From a checkpoint of a small transformer trained on Wikipedia.
Size: 12 layers, width 576, 9 heads of 64, MLP 2304 squared ReLU, vocabulary 51376, 107M parameters.
Architecture: RMSNorm before each block, rotary positions, no biases in attention or MLP, capped logits.
Training: a variant of Muon for these matrices, 619M tokens, 4725 steps.
MLP neurons of a small language model. Each row is named by its layer, matrix (up: input weights; down: output weights) and neuron, and shows model dimensions 192-287. Each number is 128 + 32 x the weight over its row's rms, rounded and kept within 0 to 255.
A block is one neuron, or neurons of one layer that tend to fire together. Before each block is what it responds to, as a language model described it from the Wikipedia text at the highest values.

Mid-word foreign fragments
L5.up1051 [151  96 154 183 102  48  97 108 109 124 104 127 105 193 114 135 135  92 216 141 144  89 151  75 121 126 114 167 183 138  91 130 110 138 148 141 127 119 126 107 185 152  69 138 122 112 119  82 138 101  51 119 153 119 128  78 192 150  97 122 157 136 156 118 120 112 130 160 167 115 172 101 107 105 179 106  80 167  93  84 107 150  89 107 166 152  67  94  80 162 151 185 112 153  97 109]
L5.down1051 [ 81  94 164 162 107  96 134 158  90 135 157 159 108 111 117 124 121 176 153 189 144  96 140 160 101  91 189  68 108 131 107 127 159 151  75 142  87 133 117  97 117 100 140  58  83 137 142 132 120 154 167 112 130 146 155 104  91 148 172 130 120 164 195 113 150 178 130  94 113 195 121 105 134 176 132 199 179 143 174 173 152 139 126 153 125 136 133 188 139 164 134 196  69 184 132 111]
L5.up1127 [ 54 115 148 147 122 104 156 118 160 103 181  80 127 166 117 159 172  93 167 159 117 107 177  87 131 132 117  82  98 158 141 190 100  63 150 141 105 118 110 134 144  99 110  55 104 125 103  92 144  48 126 142  81 152 198 118 140 154 142 126 161 118 156  68 105 140 141 174 145 128 157 197 159 167  95  99 131 197 163 138 106  73 127 110 171  79  93  98 142 124  88 116 100 171 157  67]
L5.down1127 [108 153 142 163  96  97 153  56  90 121 144 128 159 102 169 123 148  85 151 162 111 148 138 109 100 127 128 138 128 153 101  87  92 132 135  96 160  94 136  98 157 157 137  73 112 122 146  93 142 134 140 125  98 164 120 149  79 170 170 128 182 121  80  67 153 123 160 136  90 152 177 171 105 160 129 139  86 135 101  65 176 119 135 148 115 164 103 145 150 208 111 161 176 134  95  80]
L5.up1918 [ 86 111 153 186 108 141 157 184 146 100 108 136 146  57  80 157  98  90 132  99 136 146 105 116 141 143 121 173 200 169  81 148 136 172 141 117 143 135 171  92  51 145 101 130 113 120 121 148 117 115 143 106 150 146 135 182 116 104 134 133 106 221 122 102 118 101 179 101 133 115 155 147 146 125 123  99 138 122 130 115 139  97 126  88 110 141 127 162 169 233 144  97 172 184  92 137]
L5.down1918 [129 105 118 135 132 117 137  73 130 131 145 132 150 141  98 126 128  96 180 178 116 174 128 183 119 134 110  71 123 131 137 158 127 130 167 144 160 134 131 148 114  91 132 118 125 150 155  99 131 142 117 137 167  87 115 105  97 109 190 117 177 181 126 145 161 140 187 140  94 132 161 130 179 128 118 112 188 162 112 147 141  82 188 112 165 103  94  64  69  94 154 103 155 110 105  89]
L5.up2072 [188 119 115 170 156 104 113 157 105 116  86 133 157 152 119 164 110 126 209 135 105 133 105 112  87 106 122 134 128 176  78 120 119 107  89 131 107 187 160  76 151 135 119 137  98 117 147  96 116 120 101 179 108 141 178  87 148 128 140  60 105 164 103 109 114  98  79 110 144  96 153 117 103  79 100  94  98 124 111 135 104 138 119 110 161 144 129 104 123 158 120 143  70 145 114 184]
L5.down2072 [ 99 103 122 178 155  88 150 143 123 152 133 101 108 190 160 182  98  94 143 119 219  54 141 168 190 112 185 101 114  90 151  95 160  82 144 158 126 163 123 132 174 178  83 146 167 127 111 109 168 108 129 133 142 118 148 148  97 101 133 161 110 159 171 117 190 148 120 130 215 155 153 172 156 128  73 143 174 135 115 140  95 113 152 151 132 125 132 153 107 127  92 149 119 121 146 101]

Noun-phrase openers after prepositions
L2.up919 [129 116 126 139  97 122  93 129 130  75 106 128 132 136  97 130 111 149 171 109 164 136 178 138 120 129 122 218 173 154 119 132 112 180  90 101 175 172 130  50  79  85 124 109 175 146  84 127 118 128 146 111 103 137  65 182 135 110 117 153 130 155 128 108 110 158 124 149 165 147 106 137 106  96  77 112 176 123 131 165 145 107  96 157 116 131  69  87 127 115 155 128  92 152 175 185]
L2.down919 [110 121 115  93 107 138 164 146 158 102  84 148  94 174 139 154  89 139 154 195  77 121 168 208 146 145 120 145 117 116 157  90 121 228 163 132 179 156 105  67 153  99 161 162 112 175 136 141 105 120 120 114 150 122  97 110  95 165  57 220 147  82 170  57  76 134 115 139 118 169 162 111  74 126 164 133 142 105 129 155 143 138  88 129 109  87 127  95 164  86 119 183 184 115 125 154]

Mid-word subword fragments
L5.up399 [120  75 156 116 125 121 115 146 117 133  91 151 143 153 141 104 114 180 138 111 111 100 130 142 112  86 103 149 115 140 144 160 124 149 129 153 152 159  84  73 122  91 198 134  72  96 159  74 184 124 152 158 109 103 135 114 168 117 137 149 126 154 129 166 152 103  95 134 100 147 130 123 162  44 111 124 102 135  53 127  66 119 147 109 192 160 178 136 122 171 143 158  92 138 138  90]
L5.down399 [151 122 132 100 103 147 113 145 152 150 119 110 162 101 137 148 103 127 118 132 124 146 147 124 108 103 138 109 113 117 107 124  97 245 170 172 166  76  78 139 124 115 177 128 118 111 158  88 149 132 149 112 114  49 120 121 195 154 140 173 114  81  62  88 116  67 158  94 111 131  94  77 116 178 146  98 123 143  85 169  93  87 156 159  89 204 142 131 138 146 106 155 151 108 110 119]
L5.up1547 [171 125 104 110 163 127  91 153 144 191 117 102  98  92 123 146 142 142  80 128 194 116 151 173 111 129 118 146 173 118 156 117 114 170 164 118 109  81  91 135  82 137  68 113 133 150 167 157 152  56 121 106 129 113 143 160 151 129 104 115 128 203 132 142 211 123 214 132 158 129 105 124 137 144 196 104 151 140 117  94 140 120 113 127 184 162 159 189  73 176 168 105 154 141  96  77]
L5.down1547 [135 135 135 157 107 185 158 123 125 114 146  69 106 130 192 151 117 159 111 109 150 132 146 146 113 173 129 138  68 124 112 118 118 157 130 149  89 137 137 136 114  90 161 156 204 162 126  73 173 152 131 118 194 141 172 138  79 127  74 180 130 171 168 156 150  94 171 108  85  76 166 195  73 124 198 162 179 177 135  44 103 126 111 123 147 107  90 116 140 119 127 119 140 136 138 127]
L5.up1921 [143  93 168 134 133 162  93  89 155 117 151 163 143 135 164 132 106 129 156 112 110 131 106 166 125 141 140 108 150 126 145 146 127 117 171 139 149  83 123  83 149 134 120 104 116 119 141  84 109 133  73 167 115 164 134  99  97 158  70 152 162 140 125  96 175 171 170 131 101 114 159 141 127  92 134 131 108 168 123 128 118 100 146  80 123 174 149 170 157 199 104 170 143 113 172 115]
L5.down1921 [114  59 132 159 196  90 155 156 186  61  97 106 141  64 139 190 103 148 131 142 154 145 103 120 146 109 118 106  89 185 128 102 142 107 107  78 146  76 130 158 111 168 137 145 109 109 112 120 123 151 100 110  65 147 134 119 103 230 137 166 143 144 101  97 124 171 140 136 157 157 133 131  86  78 135 101 151 133 172 121  86  93 144 124 147 103 168 132 192 167 115 122 105 170 138 153]
L5.up2021 [130  87  98 142 156 100  80 129 162 128 118 154  64 158 144 122  58 140 136 124 115  92 117  87 151 128  97  80 167 147 170 120 132  48 167 143 225  82 141 132  92 186 147 127  93 150 174  46  81 120 158  82 104 160 142  83 114 118  94 153 125 193 107 132 154 131 118 147 127 139 146 105 125 135 127 117  86 180 104  82 168  96 148 152 108 111 118 139 157 134 122 147 119 113  95  79]
L5.down2021 [139 131 103  97 135 113 110 108 142 123 146 134 105 142  64 130 156 138 104 143 142 156  64 169 158 109 130  84 175 123  87  76  76  76 138  93 117  61  87 111 118 166 145 141 141  97 103 142 168 167 141  95  67 183 119  81 120 118 108 194  78 163 133 117 174 112  96  71 123  89 172  71 127 149 129  73 111 164 170 111 103 149 165 156 124 125 132 161 153  73 162 101 127 151 153 143]

Mid-word subword fragments
L4.up416 [159 137 135 128 106  80 143 129 144 125 130  33 153 140  59 160 116 123 162 106 132  89 130 110 100 141  99  57 102 137  65 148 122 132  92  98  77 141 110  74 135 108 118 163 165 129 163  80 179  74 137 137 143 110 153  87 110  95  76 114 143 104 115 127 157 174 126 103  98 116 114 131 160  86 108 142 133 158 112 168 129  57  90  92 199  69 124  92  79  77  56 183 161  98 129 162]
L4.down416 [163 172 122 107 142 144 184 153  85 108  78 119 103 144 174 146 118 207 154 118 169 122 145 166  73 117 160 107 184  56 110 117  81 110 109 231 186 158 164 163 167 123 155 115 196 136 127 179 145 116 121  79 160 130 143 144 133 137  89 154 150 167  63 127  94 170  91 119 112  90  90 186  69 120 139 100 174 178 146  73 157 123 127 103  94  93 120 102 124 133  90 131 159 139 151 125]
L4.up830 [164 112 120  84 101 189 171 111  84 132 123 143 146 114 115  57  88  76 184 150 138  62 198 196 108  80  99 121 168 134 113 127 132 158  70  76 125 134 156 114 109 189 100  71  82 117 139 100 120 134 148 165 117 161 145 157 149 140 150 121 160 159 176 138 184 181 178 136 172 128 124 122 153  80 113 152 143 159  70 102  65 112 139 162 129 186 114 106 108  60 124 152 135 152 181  76]
L4.down830 [163  96 155  95 121 140 102  89 130 107  97 189  82 160 116 131 156 148 127  97 117 129 121  85 119 175 115 106 163 143  75 145 103 183 135 119 143 176  65 121 104 125  76  81 141 104 215 121 135 159 113 123 146 154 118 160 103 151 126  82 162  90 114 140  61 179 106  95 166 148  93  98 182  92 192 107  88 148 103 102 115 125 139 130 200 120 142 110 144 167 134  69 120 171 129 199]
L4.up1775 [144 116 129 156  57 126 150 152 139 117 188 119 147 102  64 120 106  99  65 128 127 122  84 143  96 120 100 216 123 124 130 126 138 120 126 180 106 160  90 110  90 112 158 137 164 134  82 129 159 125 175  79 100 112 174 161 170 129 148 171 175 123 123 144 151 143 132 120 142  90 150 166 135 101 141 102 134 123 100 156  84 151  96  72 103  94  90 131 138 141 134 128 129  53 152 145]
L4.down1775 [136 139 144 207  99 168  89 120 129 166  88 102 131  53 152 115 136 125 164 169 139 152 132  91 146 173 114 130 133 159  65 153  88 143 143 171 131 187 110 195 118 186 146 131 156 105 165  94 135 131 118  89  79  88 146 144  79 134  97 179 138 177 104 138 121 149 118  97 181 167  13 145 127 147 107 188  87 160 178 154 135 150 112 144 141  92 116 182 135 160 116 128 140 162 187 150]
L4.up2279 [106 136 138 168 123 136 123 163 152  99  74 119 124 137  90 110 157 172 153 154 103 189 101 137  70 156  86 123 120 130 111 158 129 166 119 168 117 145 168 116 106 138 187 188 110 187  89 104 167 130  65 113 148 110 183  96 190 160 152 163 134 142 162 186 175 180 155  59 161 146 110 108 153 109 113  91 106 121 111 160 118 114 181 173 190 119 100 112 125 120 112 186 120 112 154 122]
L4.down2279 [155  92 106 147 176 123 116 148 162 198  81 157  75  99 145 117 166  96 180 115 170  99 145  75  96 113 115  59  98  88  95 157 160 128 212 101 148 175 108 150 130 131 107 188  99  96 175 142 135 129 151  83 102 122 147  78 109  99  80 127 161 154 151 166  92 162 115 138  77 133 117  95 169  90 180 155  86  96 101  74 136  82  74 129 116 148 150 125  91 114  74  79 131 139 159 150]

Mid-name word pieces
L2.up1766 [189 108 161  85 164 146 143 124 183  93  71 131 171 174 139 100  68 143 149 143 148 195 124 159 108  96  89 169  92 116 138  98  94 148 160 121  75 153 128  93 156 141 141 102  91 148 112  97 117 120 150  83  55 105 138  73 213 119  92 153 152 128 166 124 212 133 100  82  69 108 129  99 150 131 107 149 116 164 114  79 127 158  94 153 145 153 188 146 141 100 163  88 174 120 193  96]
L2.down1766 [159 133  67  93 172  88 131 101 127 127  49 131 114 138 167 120 102 104 124 121  92 145 147 156 166 100  78  88 122  92 160  71 135  84 137  98 123 126 136 119 159 104 192 160 104 158 130 129 145 135 151  88  89 105 173 135 168 126 125 149 120  80 118 142 125 153  96 127  81 101 107  62 118 160 116 204 129  86  92 146 136 159 125 162 202 155 162 139 128 123 128 114 126 116  99  86]

Object slot in set phrases
L5.up391 [169 182 124 170 162 120 165 125 131 103 132 106 182 182 142 186 129 118 155 164 134 178  89 128  69 183 140 137 133 113 121 165 129  94 164 114 170  97 112 130  61  90 106 109 118  79 100 158 145 150 190 178 141 170  86 145 145  90 188 156 100 140 151 114 189 151 164 110 150 147 141 133 177  75 156 153  93 146 138 122  81 145  88 140 182 130  96 103  95  89  79 208 192  97 126 148]
L5.down391 [176 118 153 131 121 130 147 129  67 161 142 105 125 154 185 100  75 133  95  93 144 143 130 156 115 112 155 229 168  86 119  93 109 134 105 210 164 132  78 152 157 190 153 122  96  96  91 116 124 132 137 163  70 137 155 141 126 112  92 173  90 138 143 124 133 146 133 130 170 112 169 186 133 162 163 121  79 196 102 108 165 115 130 136 109  86 115 164 151 136 124 111 129 132 114 141]
L5.up495 [150 168 136 191  46 157 142 152 123 122 114 181  53 179 109 161 162 112 127 116 139 117 169 115 117 145 160  90 122 152 115 145 128 137 137 150 133 118 159 168  78 125  94 124 176 163 130 128 113 166 136 106 118 143  73  96 144 165 140  83  71 152  81 139 193 144 164 138 132  75  99 116  98 100 113 139  98 174 130 120  84 162 167 105 164 138 157 117 175  79 140 201 118 138 116 113]
L5.down495 [ 95  89 155 157 123  96 121  77 162 143  95  68 140 106  75 157  91 117 126 137  86 133 144 118 115 135 157 149 124 115 137 155 170 133 143 115 146 174 109 150 164 103 176 151 130 115 120  79 105 154  94 151 127  69 103 118 125 141 176 119 179 150 105 219  87 191 153 116 136  85 131 185 118 190 136 168  56 147 114  89  98 128  83 134 125 146 107 118 168  97 165 138 197 109 126 101]
L5.up1324 [140 121 142 210 136 171 156 141 102 140 123 192 142 149 105 117  78 133 194 168 119 202 190 107 119 109 110 103 160 122 120 103 115 118 101  96  86  86 177 180 136 103 119 144 146 159  98 131 127 159 141 220 111 135 117 110 115  97 126 100  98 102  76 116 143 109 147  93 174  94 128 144 118  76  82 126 101  75 105 146  98 145 133 103 125  95  21 109  79 138 118  82  90  90 172 136]
L5.down1324 [117  74 143 117 145  72 144 138 146 128 158  92 176 113 130 182 181  56 142 178 113 124 103 146 178  98 120 112 175 136  79  97 185 116 124 142  87 105 163 121 143 107  85 133 117  93 101 163 178 176 158 154 112 119 117 102 118 130 104 101 190 124 126  77 161 146  78 133 156 107 129 182 133 148 124 108 140 149 129  69 124  73 110 171 112  83  77 131 130 128 151 155 104  87 161 141]
L5.up2156 [145 139 116 199 155 125 161 188 121 118 140 105 120 131 130 123  96  88 177 157 167 179 135 117  65 143 147 149  82 107  91 150 140 108 145 127 129 102 204 113  92 123 162 102 152  79 141 100 114 103 120 124  86  71  95 137  96 139 171 132  74  96 120 156 113 175 186 173  91 135 162  97  79  85 122 110 143  54 126 105 135  94 136 153 141 159 137 143  97 194 124  96 120 133 151  82]
L5.down2156 [135 181 119 133 114 138 141  98 122 124  80 184 107 158 137  86 139 129 152  92  92 122 114 134  80  81 153 118 118 110 130  80 118 197 109 135 107  82 102  51 103 122 148 153  95  89 109 115 194 146 139 144 185 181 100 120 172 153  72 115  97  56 154 113 158  97 130 102  85  84 107 114 162 101 123 155  98 110 115 173 158 131 182 125 146 140 138 116 112 179 121  97  97 148 131  84]

Final piece of rare words
L2.up1687 [124 126 110  97 163 107 148  94  97  76 125 116 112 105 117 100 142 177 193 107 129  64  93 165 148 179  90 117  77 142 159  82 148 125 162 145  86  95 105 153  98 136 142  30 163 121 113 127  83  95 142  68 139  74 159 178  84 164 177 128 154 125 114 125 139 154 148 150 131 168 124 110 139 145 147 119 134 111 168 134 170 117 128 126 141 136  52 150  69 128 108 140  70 134 143 137]
L2.down1687 [110 137 186 145 119 135 170 174 168 153 140 169 126 125 136 123  91 120 138 129 106 106 142 153 151 129 128 106  83 175 133 147 105  57 125 135  94 124 180 135 102 132 170 126 101 142 137 106 154 170 102 173 123  88 192 105  91  97 160 197 196 121 128  67 115 114 171 144 142 106 150 166  91 129 190  79  85 138 114 112  89 156 136 124 117 213 171 142  90 119 183 126 187  92 133 112]